{"activation": "swiglu", "norm_place": "pre", "norm_eps": 1e-05, "positions": "rope", "rope_fraction": 1.0, "qk_norm": false, "attn_scale": 0.125, "init_std_qkv": 0.0285, "optimizer": "muon_variant", "lr": 0.00566, "lr_head": 0.00712, "warmup_steps": 200, "final_lr_fraction": 0.05, "batch_tokens": [65536, 131072], "steps": 6395}
MLP neurons of a small language model. Each row is named by its layer, matrix (down: output weights) and neuron, and shows model dimensions 32-159. Each number is 128 + 24 x the weight over its row's rms, rounded and kept within 0 to 255. Numbers have three digits each. A neuron's up and down rows have the sign that makes its largest values positive.
After each neuron's rows, "raises" lists the tokens whose logits its output raises most directly, leaving later layers aside.

L6.down601:147101146106092125119066093135125163106128152100128138129125085104126131110149125141162108153150079115164154163134166151129095127136159144170162143168099159125123121117127103123140122145120139159144128109139158071132100123128113132132111102093101132120133150135121090109134123097165101114125132117161154116157171095133093122104143105122110143128124178144106103133127144145109153124154
raises: "ctions", "ction", "ters", "ctor", "ks"

L7.down78:107129124103097102096074142109139151086155151135116126115122144131099144135084127157118154175123150166104152167114125118126103140139135111108129163159110127191136145124137163161141127112107107083108168095141090120146141128146105114137110132148113134155170169132142119161127153152164092159116115133100073101122153137119156134107125119143155124112121130119099147168144142125124125165145
raises: "ible", "ronze", "acter", "io", "udd"

L7.down191:138130125111178142104080152122125177151112106129128136116094116152092157166120125095143108096170115109137112117142092152125136136144130117076121131108163113113159102114113140102169131127117114163078132131139102142116116068106089122159144128137107089131135133158136066127096103080122135088133139144172139167143121145124118168145123159125108123112125122105082130148149105129095100110098
raises: "men", "ford", "more", "stone", "ers |"

L7.down408:108165135128147089136134104112116121134142168112109117179113143092101091181087085157088129123137107117147107130121132148225121124149120120132089107124157128158132135115120145120120123119136112104143110163080128144128112133098116122095087164104135134136128133123114066136134123162138155117138116127116138191154153166152091135093132122131110140134099110169117119152145128144127126127088
raises: "ions", "ion,", "ion", "ion.", "ional"

L7.down638:128109098108126139080116159102149119119103125104148127121122133126119148139126055154128140231135113106150152124120128080135107129114143128137133104135138161082128131147145147104121147135142119149124103118105122123085146149132135098120111086136119145116164125116178107130128128153140136127126128122158099109129105113113134111129120094127094093130114162134105133098123146136154104125098
raises: "\n\n", " He was", "\n", " This", " It was"

L7.down412:120129117138155149078107110147131104131135148153138131107083091088075128091131136123132109142139172099139070079133142093133107083105173133126103142134115105091146098109127137131142155152202110152096110192102120123102112110123174108132161122085137093141132099147142086138123126099154132155180136132134122126121165109149137098130117170138161122126102107144123141131117111114153139144128
raises: "per", "ph", "pen", "pe", "par"

L2.down113:107091132097169095160152168183122102103092138086141104159162128133143124134146163143160150147124101139184099158139152087106137110132091127132117155159113125089088168150134147128118139136107111135104122126120144142135127152097103151097130156092147083131145129130121139152149125106110120126137121124120114113137111137104128084117101114125193121103100145163130151077154172135136149171121
raises: "irit", "ect", "here", "elling", "ace"

L6.down625:122174124129165053160117126137121136161127129117128132156100084147108115117103156119175140115091182115139116129090166127155138110124100101099128135129127132108135142135082088095165129154111135112136154105114111162083151112092149126102097092108130100149121141134120093170155117118094134140113118132137146152132100111089134171136145160150133098090181171120089118099115140132159173147148
raises: "pe", "well", "rop", "pen", "p"